config.toml
n_layer = 12
n_kv_head = 2
d_mlp = 768
norm = "rmsnorm"
norm_place = "pre"
positions = "rope"
rope_fraction = 1.0
bias = "none"
init_std_qkv = 0.0615
lr_mult_down = 1.5
beta1 = 0.9
warmup_steps = 0
schedule = "wsd"
decay_fraction = 1.0
batch_tokens = 16384
MLP neurons of a small language model. Each row is named by its layer, matrix (up: input weights) and neuron, and shows model dimensions 0-95. Each number is 128 + 32 x the weight over its row's rms, rounded and kept within 0 to 255. Numbers have three digits each.
Before each neuron's rows, "fires after" lists the tokens most often just before its 100 highest values on Wikipedia text that the model never trained on.

fires after: "um", "om", " P", "am"
L2.up104:127142096105118078105096109166215176127142031152162113170122176154123149055112158109131119151122133065046130104122131163167134111131074116133100113080092091146106137163136067173142149097169076101128139145189154175085063167130119091150172100190134085092159147170131106098144130088153157134

fires after: "ar", " part", "f", "t", " N"
L7.up228:121128092115152140159146137183109157136070167143076148164127138117125113125132105127112120129097130079117102109092083151112123098160072133134202118164105092129144161154146043094065147124110146176143085153075137121098086132148138140171195078216069074147153109188116140114147127116170115081

fires after: " ", " t", ",", " T", "°", " United"
L9.up399:132128050108085060172082109179064189152090173120118132162128119136183157137085151120143072134104133066161143165119146146101094119119070159063140136115191122066119205112100132122122130110114131084103183149144091133123124155096164108107163146150147150049093104180086102096104150111158115097

fires after: " in", " ", " L", " w", " l", "|---"
L2.up9:094146108136100107180158114054147159133123170137125117126090194159113139081166153080091090110165065102117061105100169128177085144119119130131147168075163107174108118094130057160130053192162118124103076093166135111131221139130114101155127066102070123123154166165101118077121091135164143171

fires after: " m", "on", " M", "ased", "2", " V"
L2.up491:145133145188095128152066126102085149153123129152099181153093191066120180096171119166118171093116150136095135147148162120089143127091096138171065130074115187138115168116175124055157119117075066153106134133163151142144124128187165126141111135166134088128143136160163065116148147131099110106

fires after: " S", " s", " the", "cc", " a", " L"
L2.up678:142145139173095199143184154103198097113096155112091127148170114149132088127154162157107159095141100097130086152137116170225160112117105138088121104143087069176176163066162198081129115154107091111137104110109111124120130132147165111124124147155186201144116102119174142139141146121106117099

fires after: " S", " be", " per", "2", " s", "s"
L9.up583:159179086190103154111082112124126081103076108120127089155199093139119120181128136124114111152157141118142129094142182154184164084167113119108134147159153130139154120114033142147157150137163122082147146112115146162133092165113136040112082154125160111125077141083225134137106140124194109117

fires after: " U", " St", " F", "A", " p", "b"
L2.up349:117113115120115144045148098140195136129164192138160159128158098181124130121073116155133091090138144071094095115190073148142187096119087130135165093115172103111234187148136112136123091167104171088127123201088114104212117134132134119140151115177147161145100162138162159099150136127109116155

fires after: "s", "es", "ik", " v", "os", "us"
L2.up451:091108165102105141057128131097151137052125165105189123118111172144192182111063127111125130091111135111127149142169132150117143071132064097100084127139136144129114089134173100106100139087094149133129144136182110154077092097116160185131139162163202119199159122157089163147128101163085073075

fires after: " ", " (", "\n", " r", "\n\n"
L2.up724:092085081084101117239095131099136123151180184137088108162134177121095182138177060183156104120110106101145149124103140128059089173088187158123110153118161094166122122119157128095101143138149176150110136127170119113162143162155123151139177121098142177135115173067084114190135084121119151121

fires after: "er", "c", " cons", "ord", "8", "ou"
L4.up577:133107158133149143132130173165160184134114092110092125139097126146140156136129087131094160196091109179155067186072048113134075149179124135139132193164059123171113165149183222123120203107101094115097154119121168150120063158154112122114078103138135131071144123136148097090131133077102086057

fires after: "om", "ut", "in", "ord", "un", "em"
L2.up547:077116142110101133145128115175093165184133087131132131165161109129178111157135172142153123092151138120097062165113113095155111174148088063135141133126111118153062180136145086134105126109149110105144021128131145119086138114201114172145105173164131083147121099107107096104107193128165112105

fires after: " to", " W", "-", "es", "ash"
L2.up95:175076109062202113129123108099023113081142145158085141114125155134127127125214199137125130056124139086150116096094077148148188094123144134137098136093128147106129099152073140181130101116140101144137189134145133155114148165089112158106055176141140077138170127081080104077081100169174098134

fires after: " s", " S", " al", "I", "S"
L2.up253:132121143148120151141150139109142233063120180079136123145147134108131140142109117163168201159078117156140140073132063155154174159106139150169139149120068130173185190145091116067119089178094085122138105089105118173097050115051126051121110173148122139091080103171166129115137125099121079147

fires after: " A", " S", " N", ",", " D", " M"
L4.up385:078136084118180163154074109128079102153100126098122121093144116141159115169088080084181133120190106151126116087122147108157106144134066129132091096088073109132145151107116067096160107175142152095090084074155120104145135167130149114113159146144098122160140115094165147174097135096176127154

fires after: " e", "ab", "p", "t", "fer", "f"
L4.up203:094135076095123124122135122110115138141113140177101138145139084094116139078153136137179151099133149105162114135114109141132144051121145147102129153130152082135142157208132045115106084086145127122083151190115082135117088132126103129158093087121183082124123120222118140166182140083114120148

fires after: " D", " d", " t", " f", " p", " F"
L2.up15:153154169162132152168105133103086163070164111184068154144111123140139138148136134161165136094149164171156154116116135136122151086176095143154101114190164127100124180183164094129138152174083102087190107055069119179162053185190114195145123110133154137116140074090095175119096160109125123151

fires after: " the", " f", " A", " a", " H"
L2.up119:112122117131100160160183154102174088126091153107115157089164074125145111113095087110098165118197073091158131147111135150143162107131164187143172169117150158175151112082132134148222112165077149093178086152113093137123151172104161125112156109127157150163122168158137141161145076193161097080

fires after: " M", " m", " in", "D", " d", " D"
L9.up565:167104092142126118154178080062113118166117134124091127125114141130153136162063117112150116113165091140086138086134195160184150132131106134126140086134145143162068136146115123091120157133142114162161143100139110205151144155128129143153166126113108142169209171185106079100082075159129102139

fires after: "\n\n", " \"", "-", " N", " c", " ("
L2.up424:126125097089154197132133109109114085139122140178132101102105128182146147222124112111177106116063104108117118085115114166115118111081165194097132159086107118073130088137161064130190118178109126134082114140111165155097090098075144124081163104139104089132069138126085106164115123151198060180

fires after: " a", " b", " l", " f", " p", "3"
L6.up478:098137142176178104186128132138120131151183120165056157137149144117147189150114153081105115141107180071084095144175167120203148067106082130137164166117137115151100116144167086090136154125094166126181108125089110109137121141103109112133089129095130106152110152083110167072206152146085123081

fires after: " D", "orn", " d", "D", "e"
L2.up527:131132148147165121120132118149073138147090120121100131130128072141104184143096065123123137104197097128086139097122112065126108147150114102123170111102152173127107093192112078085134145128114097100108064106144133139127139178177123144109090109072107114177171142147133125081113127100116123119

fires after: " l", " p", " P", " M", " L", " m"
L9.up694:074155111162110135173133119152152100142123175110067127085117117133153144133132144165101104145158135125050093104072168083117111088119128179156154172193156122137148115128192113146119150168131136064183115125173200112080115209113120141189156111104131141140143127123151095101186086103048079138

fires after: "ess", "p", " E", "er", " A", "ade"
L4.up399:120135132165104126165152089069145099143123138123102179126160169163145182151132096114135112119166117110159144139139143152183172140105095139130134096139091101168111175142051106068106124182100121111142127174212114113138162132170134082089107141146140137116122128125124064183121129154136064139

fires after: "ist", "th", "on", "c", "t", "iss"
L2.up191:100129198092164123103128122147123120122156116107132144125062118107139129113156174100124116120092141156149109153155121028126098133160082135166162165150113113180197107109142182101124081084182087098151109057111096147159088121160072092137106082090130152130159102036123124079164170159149151103

fires after: "ed", " ", " w", " se", "ing", " W"
L2.up681:075097061160107090196116161032086151092134115151074117117162139160154107087116101120174130060100144123159132114132145143066074149105136121134093165087101094129089161075088072195158112089102143167122097107183142109122149099073119137143127118159111140108133155164103128150159113117122102127

fires after: "-", " \"", " n", " w", "w"
L2.up80:124086102073131134103173151067112126103137147170167076150057153127114170105110148129147117118119141134123089103108133147132092147096170160116083155097146132130140093129152133125140067067107110146139105160118145097127165138138170082161152182203092112135095145073120151155124099145173108056

fires after: " M", "-", "al", " S", " L"
L4.up720:075059132134201099110156154131143124118113131124116159118145067122124108188143093131153147164188098107107127126107125181199118121120123200129090161119111083102127117136113103097087116171096160085181069115087084175127129181124169126079090115114083161169122089171128141158128086097088163179

fires after: " W", "ash", "t", "at", " T"
L2.up31:111136151137132130155122112108068124125140126139091137145102107143105138126163109111172101158120211074195091079102147168131148107118155132157082157118119149119140171110102132169132080183117120123096147117139163140107080073130132127098146099153161095186154139128144108110160142163123139130

fires after: " m", " M", "c", " V", "t"
L2.up461:144116127151119136139143150095187132135098121172135118179075102180141095119150116109109147061163077147149138128148119118155141113149082085164133175125090191078160166110182138108078108128119110140197114083135131120172076121045105140068137126198059144155127143091113120082107119051151140165

fires after: " ", "t", " se", " ex", " in"
L2.up702:135127154095131168137131110169154118110162143145160182124193172173169155132090106104131077151080152143148136109142145146135149145088113142169108102106130108206109151153117073149152137120129129141126154122190111147150128105182140163123151148050106116160102142078149138073164074126138109134

fires after: " des", " g", " V", " Sp", "p", " v"
L2.up507:104098099159173139094112217145152177124133130164149147169089155126141130117119178119125095132119123136135162130090114139107145160120113096143128159120175164123125089151159094138129147181121074104166125074101189169150096143124111163126087104071202120158190162112113132083150174168125174070

fires after: " f", " s", " r", " t"
L4.up116:108149094171115072147118148127149089079056145100138077153173175107092089167120126198170103125103098103191127123118104179109129113060126132127073121172207160146130112150074118116143168091100173131152117110102095151130118175104156095169172158129149064092132146061100143149131148052104147086

fires after: "\n\n", ".", " (", "-", "ro", " \""
L2.up154:106082125063115085114085111111171131140141130100175081098117121166143125147167155147150144144179082158151129137116120121144109114065125135086100101105142128123111155169188136145078151104145107052136110146136101153039076116182130172146185113127114142108141169097160074144106107114137090105

fires after: " the", " that", " The", " ar", " Ar", " when"
L2.up454:097113153191105127114130146124155165152097148127138135107119175111128205162126087107128106120143089044113119164075101174139150113116089090068140084105117132115167084108130117090116126109164129092143078163085105181116113144086174166092100080167076135174138109187144153148142134115108099092

fires after: " w", " s", " th", " ", " f", " m"
L7.up407:113121069129158120106092183131139158128089099131068159052180149104149120152106124177124162143150090112099127170160078179147126133142177166092063136104135168117137099109129116116128088142142145135151122159133139133084154107111149074097166126081206003146161142156159158110103067137063142108

fires after: " sy", " H", "ir", " A", " E", "E"
L2.up638:095193191103113110132116163090114117137066186145077159110161162095136127140163140123150136112195126142154145101195161132126140107170155163149113150082116118150170166149106075135128159164111097132201085186122103147184135147170103131079153096126106160147164106123139144151131134084145069145

fires after: " in", "00", "97", "95", "98", "9"
L6.up259:080099149101131120177146134197117130163087103130089146112122147118072114102149124117131140148181103105136172146127096140139153091151208132077152141081158126078133153083169030159180110155147128093130209133173134200114148161067112107188156102120138170198159140102132153124094112136066113142

fires after: " d", "i", " D", "ad", "g", " G"
L4.up161:163160134064138123146238139139090159136145139139133124175098136113119157133116156153109079157140120120192119104112107089145177165143134174161165114165169120112160142144143140052181103146072164086172167117108144189164109083180102122130176120127104102155132141091100134195089132163132165157

fires after: "\n", " to", "0"
L4.up590:109185156162149113153159183161059124140134136131132133092183138125071124107149141169125135181129128127072072130098077063129191215124130141137087171158081138146089129112100134153124140211068160133121087112134135173093055064132108136122095105114088129153092116110135184154084147213094112124

fires after: " ", "d"
L9.up274:093167114145084118131182146143158117177131118085101153143118136148077101119096149086151166116164152072104045153132138106131078102168124137106105136111115124130149152140122138128160194178126185082128156098143158125123152129132128152139152103160112072132068107173119086167183190153148154093

fires after: " sub", "b", " ex", "ec", "em", "ch"
L7.up424:139117079115140082136110160141115167142117110080143109053173097141143175137126166162128116091101060162087082108126074109073049108155136169099151136115161105131138108145168097129097095120119092145117055189152131147132140160141134163112074143117116115160048121158079107095106170138122152188

fires after: " the", " The", " a", "ar"
L2.up73:065156137137103151160174146143108200108099143073133110110121119151097182134109065129132123112116137066096137131109180112163163131119130098099097109091102167136160131139120117148134138123146110122139109108105159106148101103173126150169165107133125170121151084131127122153127151055069132052

fires after: " B", " b", " L", " l", " w", " n"
L7.up763:169117084176140077159157096130140087149119164097108139174156149187106087063138085089083102147133123052118077214155061174145191185105116158163101156128076140126146097144146121116163111128138189131082114125152153124124119169118046099152097082107040135072168128132150113100106103091126098112

fires after: " ", " p", " F", " S", " r"
L7.up147:174156032126121115114181177142137097152130182120100183108208125082137136124129127150083138108164140166153161081161149152093167099177150103107082145075122146112096146110110075115155066145105127117117142141105188104108112153159101109107093112112153144073112124163103152131108136114136140087

fires after: " p", " P", "-", "ter", ",", "er"
L9.up8:137172142109115114150096095143135106077113155204092113117113112120142080215129109126134122171106096070115128122169111185188131170114065076127192126085133152159129099117175129144127153156125105049162129154125150117149089154129160170138136138144155077076147187141159169087096143143133111113

fires after: "oun", " d", " D", "-", "d"
L2.up17:112095167127135117130175140105112185121141101154167197101097125176101101129130117155164107120153090131132079126110109138104050139126166192164155162150184142107127123136108084089130139152097206131139130145121137131128158145134109087118131140087101124167153100091142132099066104107109140119

fires after: "l", ")", "e", "2", "s", "ad"
L4.up704:151168140182125157111154114107121148088099113137125083127148140084121191095141110130116141140095157140143119111101141158185125166104150074116112107170160066162151082122084154134138067124067100108115153085131151139108148152148119131094089104119105080158133143067136123124199144123148123117

fires after: "ines", "s", "es", "ers", "ia", " not"
L2.up302:150154136096120114059127131130191116157136108124174137104113086149098130163083073129134113179168125127098128083093136167152125080115166107184084105126162139160102089143124178106144156063142098086103179115107146141156134155107145159130158125198075173099135113145107078171143128106071100104

fires after: " ", " d", " D", " r", " R"
L2.up59:137115137165121191163223095146091132075083158160114223127143135142129143126102125142136074129190115072182143176135144151091143086169192155135140194160146131089139113155134163163151127139162110078105112113090124111141157165135107132093148096150136147187138108086168152117093156137145146142

fires after: " (", " un", " Al", "-", " re", " \""
L2.up452:095104106131099094182180147101181059092177143168161153130098169144088176126162113201169102124142093103133108088135144125097144123117136174117124172163145137106170066126105035158118089153102167126106154134079094111113147122135111120060128112140100110141182137166164132167090124116160092090

fires after: " S", " s", " |", "ain"
L4.up683:130169142119149144148140110109169102140118133105134133148090201154152049104191135127156130083105142164109153133157144173169165107122061118115058099134102159120167131114132152153082100130154119179107101159131089147098107214124118097123122124118188170198151106086149151122122117091106147102

fires after: " c", "an", "oc", "c", " C", "ap"
L2.up473:173082139125110152072143110154138162172124116033147128123093062133087188159131116125170125173170115152145169133099112108115134137079135148063199122124093110123129144054172138176156135156118092115138146118129114121099154097109185157113122104089154155105166158162146143087155042117127097087

fires after: "1", "a", " one", "i", "t", "\n"
L4.up534:094141155205133122151181108145097155098131122113086143126154073104078093122165141174110102124129107086095092160138136132139118171127091070112062151161138150133084137126131198152129182114125132134134127067127064101117136111182160061122108142125142106107127160146110099132122180182169099132

fires after: "et", " Ch", " H", "p", "."
L2.up85:127122133189116109169139119125121163132152087109153122084087176177118204102179148197134140153126136166158097113149146125154146140146196136146097153154062134086131171074109084123158071162087098083187101165134094117120177166159210192121153093149143143102137080114187174112092118178127138131

fires after: " m", " M", ".", "m", " comm", "°"
L2.up587:097112190091182177158166082087170149093111173068113144124088149156143199153150165101132174184170155101119134107126128119120133114191118156068129148091066167108059093158069228128088179092134110079174177102146141113081167193110100108092111146120124112161114117097164129130157178111153140111

fires after: "oc", "c", "m", " c", " he"
L7.up97:196109192175145166106154166089108140139134101111137149134137067168069123124087086126124178131182110098145099091184154183108148180112140131116135123121112148158114149074193141105113119148101173096094165131169121154178158102110153114140061154171218096097120114173087117066114128135119066179

fires after: " J", "ang", "ind", " sing"
L6.up632:091105164067118059132160136135110177130116140133135174109061140138152175092170168116152099157096081161162154137093189165177111149084149159130100107146176134136161134148138088124163146130136124139143090113129129172132106115123111178121188143185098168180149161102076142161105099131159126125

fires after: " m", "t", "ed", " c", " t"
L4.up585:120101080186105157135168166146170118143097138141076182108189146090155097138176160168182150132151125113107134097147094147082062135104089128099114112139154179112152111146133164107174155071089118130176172140162175140105130163107100150092142136130096138129119114117089106085121156150107111096

fires after: "us", "es", "s", " t"
L2.up608:143099142095144099067119182180114173084149170089175165136173082141123108157097160091103153127143168204145065130178122120130127148155100107183072116178125128068140113193131174168132115172117092098080109139162148104203140103127097101095197125125137124150128098112129149142099140091134164176

fires after: "b", "d", " St", " Sc", "ib", "pp"
L2.up192:164128104096184129097125080146199204179123157119104125156097163148106094156087123184081130116093145125133101086185060107114154072160124163137193133198129127117141133134145129135146149110126088114135106175147070109156111133173175109036075119115148093170126121133136171080101154119122108154

fires after: " c", " t", " s", " not", "ou", "us"
L4.up284:124168162139149102118160141171134139151157077150126155131179102131172079106055158076048096116123117178091108132170115066128159183125137100172102166162110113090123162174071111114145099123163095105121181114194092146168127149079095128113106091111149123191163162175162164188120176095188101146

fires after: " t", " T", " p", " D", "er"
L2.up241:124077077136099084158077112162137145138138057124152157162141134140134125195156107116151111126081145071107160074150185165102080132049111103160155166122076131105151148171103124086132138093077152116168137101145093130109118098070138122090084080119156164092188074132159182087136108068127154136

fires after: "1", "2", "y", "oun", " des", " v"
L4.up352:112117154168142159110141167173148168172124166145099139176093115186146157132173109087177145142117171161139156119140095079163149172082122129114117124111151151122176147097096068109151157140103105090159122140100090064113124120076171145173080112107171097149160158108166139117115174166089116104

fires after: " t", "f", "z", "ist", "t", " ex"
L6.up399:065126148096107127134158101154175085160072143151050161150202188091224145084094103124149094160094131169161160095151070158118117198127145123099125130127141131090106157147162103116162148122128082133143116090146132191131123103188171208125123124134147126164146176130098056116125166100161099147

fires after: " L", " comp", " cl", "p", " l", "b"
L4.up673:123120107106105100156139117117100145123106089111094125175134111152086133114118152101132133123104105063157070196149103099122115110145135117128088163121061140091178138166104088125089117090105137145067124162126191089145172190100127125166130086137135102136149127170158114150116157137128094146

fires after: " b", "re", "-", "%", " Cl", "opul"
L6.up729:085093091145080114143135075033189109107143160173164124168149160112194127074112068135088182112158132087129137127138084114159073084063182154153149111153142117131148057103102098132143092206074078140111065155125151132139075176085111124148127109159091071133110091104084150127109157120176144114

fires after: " l", " M", " d", " L", " m", "l"
L2.up531:149122055118167127143164138099144134161129168140116141111078133109179159165051177124147143119155092148089183112120106116166149055149135129153102128119057193106032102146089150142106108117158072126143067146140159191122122111139084116096117126145106185172156141119128096089128138168027086190

fires after: " m", " M", " ab", "m", "and"
L2.up449:082152137133059157205173132137120150165099146129149126134114096144156144155184119155162178125126137114124108111184120040076121114124075186143109178094112148098104068173187153139135140130104067120141142151189086156152133132128085141076221146199142096111095165160104143127138104103089135158

fires after: "t", "c", "in", "av", " c", "art"
L2.up756:093113081150148155151083151151162121128129075143141135140137070115153119083070096109127149114135116091216127112110136147093095225112119135054112114162137078136111173035105102182119075139154103142103070134139066122137103113125101101155084136123141084122165127139108094153141090125128082151

fires after: " s", " P", "s", " us", " p", "uc"
L9.up662:135150125149152139112109152108130144129103104161097122075138174134152138118201095076164130137155145168125080140198103126164145129140123101137101124094125177100127106078116128137081181105162100124084170155134143136144097185126149142122149136094173128104105166082113109056125119178182104084

fires after: " t", " T", " to", " app", "es"
L7.up440:089100131089090116192140097195084122079106078109140195141137132110152096115157095146095122099099128117155171132110139112129114108094108123112168130081172121132129130160092158050134129183118151091083151097129108106109138162158162161096164146113212095163133081129102102139140132120108175171

fires after: " C", " c", " Count", "c", "C"
L9.up95:142158125144102147146142139145159144122144046106112145119125056105100167112186109144121108156130126112118110131112092162095130159134161163125149153139086107112103107068070144153119147147111182079165090109154122169162153141117174172056108114182119133165134171109182134101148197124115055172

fires after: " includ", "uch", " W", "fer"
L2.up91:143126033187138085140120109165141094080149092134105187140113176140126160153092103122153160106144140184175091137104129084083160122073142100105087095162162092089138090084137148116081125131121084151094139161195156185070141086111109126141166115181128128090093206093171125124123107163126118094

fires after: " d", " b", " Cl", " cl", " the", "t"
L4.up538:119165130156154139105148095109151124086152170175058142097097153213134183091130104149126138131155107062144134137121100085094132080093141144148178079122082138135114075128085137108081161144117119096145102148157134124154165150176121070169121152128111152109143153107118122089087183107184110172

fires after: "02", "O", " ne", "00", "97"
L2.up516:115106121203112165115157130157144111110158118141069133149157133209099091112103162116095179139181148141165150102075152149154043088125183109124114110084160131089147118077122076047209123126156112117114103084152116129130149144068108043169123141134178101123097175112129187083127114111113152193

fires after: "g", "ag", "c", "enc"
L2.up607:177097173068088105117154172141095090168098151170103145158118139071097100074108124131113106133129138140120105114139090089071165135185133190147127125159173117058137116080120146144132124133178122084162102183076077111092151165128092097171163083121174101186092121151058180124108087131185144090

fires after: " v", " m", " se", "p", " re"
L4.up653:136099056151172111122132125186148177132133130107116194192116117145164123115095160042145134113123087112130161149084159114120108101115094141185149214083212199135164180142106057122177121076092119144176144144132165138150115186132110161163076154095163141148121162133163110121080147114149070092

fires after: " (", " a", " \"", " is", " in", " b"
L2.up671:142100090156130065151132137107158178127083145118074082123137128144120127103147120112129168139130100151169159134111159098119161151073165163122108100127148174086172119139187158177121093120102151043169110117152055095065102177162185126083137105096132144164148170107118220145091114099167120128

fires after: " f", "ill", " t", " with", "ver"
L2.up102:123134155123146162153148177149158115144091100118095095100150157070121076163137144068169125089056202106170076130189181178112138062127141117101103134080160075159073101161159091113143129102106075116144059155142120169139174130148071153108125097083141179144156099111151153109110080136065130140

fires after: "ut", "um", " O", "ig", " h", "ac"
L2.up172:145104171133169130122097119211120107106132135118127156146159132171147141141171079116174066064126127072118117153109109174153124137171129123053100135087160125102176137097157151192137123095109181172090140132120207126111132094083102132099084168135126128172122147167092102095091162113159187133

fires after: "es", " T", " de", "s", " M"
L2.up596:123061187140132175122102084076063117102134160074212113130115073116193130138135087059134126070156180150104112106117135190124110104132084136134105189118142126130093093080073114124143158145076135119160112106148146160062125123116139177094126145156135173143124109113141092102105143155169079190

fires after: " s", " to", "el", "e", " w"
L4.up702:125134088142159151141181137096148168134165129158111101083102143133077119126104118100135127096105183066095117121146067136111167148130165122115098188072105156131120156104132110148130080110171132191158137118169169157107071149113105096151104028109183155122167141135116141105157051146095156132

fires after: " Sp", " sp", "p", " j", "00", " w"
L2.up168:146102070138133123138122159160110164118102152066105147166131197120147165114082125141079115136104073123067173166075185123107099146120154104158076138113158113124129090094126130140157140142127122120093137102072100186139120167103115111193114098105191075075130115081162090090115141149144173164

fires after: " r", "amp", "ul", " be"
L2.up475:138119114152141098117097156100134096098089183150052099107150078129103122099151112139193162194146127116164154118172141150128127134151124153116095113133195170113152126086104165126152173096134153091144091128112119140060100131170129134093125092206084130146103137079153217119221076072078120128

fires after: "I", "-", " m", " \"", " M"
L2.up442:141142132162110120129082111072089158110146172154158186125089139070136145176148154126137147117190103095122119118171149098079088154122093168102121122090091101146113106166170190170122148083142145078091160142158121127088159113111152133138069060104117131167146147075215107127142136114088123140

fires after: " S", " s", "S", " c", " B"
L2.up691:153108103123150134162165094077157182105125107111084170154126157118188169121142113101117149131087151141110125155137120188160128131147153136196061121181122118140122154111105163092211090174078157119123123118157105232118113123092096109069087115133154132138170169174100145099150178107081139180

fires after: " ", " ("
L2.up308:129154053129119165152156168148187073104149163131103122118125143106155121158129156158130113111091161130131100114164111155110126134122110131141091165115155160051084074123119144134095124075156132143101143183171041066151151101193151215145168124096152167060152151116096061137121119089109102087

fires after: " includ", " with", "uch", " b", "nd", "v"
L4.up600:160106074111075112125146074144100120105085154168134124151098186107120138133152110108125132141099145131156132156068150108113134122177178094138117150184142129117130041132130113136197149093067074159156086145160151116168085065141151158126123083161070142131097122137167125118064069123104093084

fires after: "-", " S", "S", ",", " s", "),"
L2.up710:065112147117168138054120196096092178146133180098132129166151103081187148122150094164105186068151095115118090167123143080203120127130094110061060089097112098115211102183126138133169110176118083088136156109156133183141093218170156094103159166120174131104130133123139144139117108153118142167

fires after: " N", " G", " F", "F", "A"
L6.up212:060146118136124083148128161140129147118139126160102107176133160090142155110165060131164133154135140138095138044153107174091078123163132153126082153145178105087089167128128098092104117162116115150119073126093105159168096115156126101126095154164119103087194121142183121153249146142176122166

fires after: ".", "em", " m", "T", " ex"
L6.up522:136083145118152137155086167114100123208156121130156128115091118126168195169139189104103143078102063192143118050148055158144089154120144152138137150113132097144083095089166154134145137080110107140181164100083142131128130159164178141159093180104104196085184120112097134101127105122116142173

fires after: " (", " Th", " ", "I", " \""
L2.up574:141110100095118130152084131159073110090190146195096150112064134103149169110112106085202172126117137075154134115079197175132104104126150172130164181144136098098183115139167132135154136101148097103115142168103086169082154165164145144134134054115117085109132097130147152117090112144110096109

fires after: "st", "c", "d", "g", " g", "up"
L4.up404:156167098137136152057137175173116104141145106194164130177060154133092107096154149130127128097162165151104115157122129133122147189173087176152111094151137151148093128140119114137078149154145120110115106113170090183098193185144191087164120170120119142144145099148077162118157178112130110138

fires after: "2", "|", "1", " ", " |"
L9.up138:116103135144100175165109060123149091083173064129178155100176130118111063136152213096130116174101158115129125138120116092120092090093163116129154099105088093146136158125082111116118158152215162153196157141167163162155144148078153117089123134121117108095100112060139137097117185175117095146

fires after: "A", " E", " f", " N", "1", " h"
L4.up557:105144166179143119178117199168112151142108140135110046123178109154107117098117127088085124104068133098142152079198092149119115131071122087141172117094147124110126146097156109172075173173111128122124120130164109161155095087114143087126093084078073168068207098143134176127146130187160157070

fires after: " |", " ", "0", "3"
L9.up212:130144120141129205108090133107171174167171144110116098135128127125140135116083146104143099106144151118174087098118145122126106147076123142102081048148081078116155171119160176123124115126183157166158113115143060129112142181075125169147128144134129096118119162088138075196095152202104134146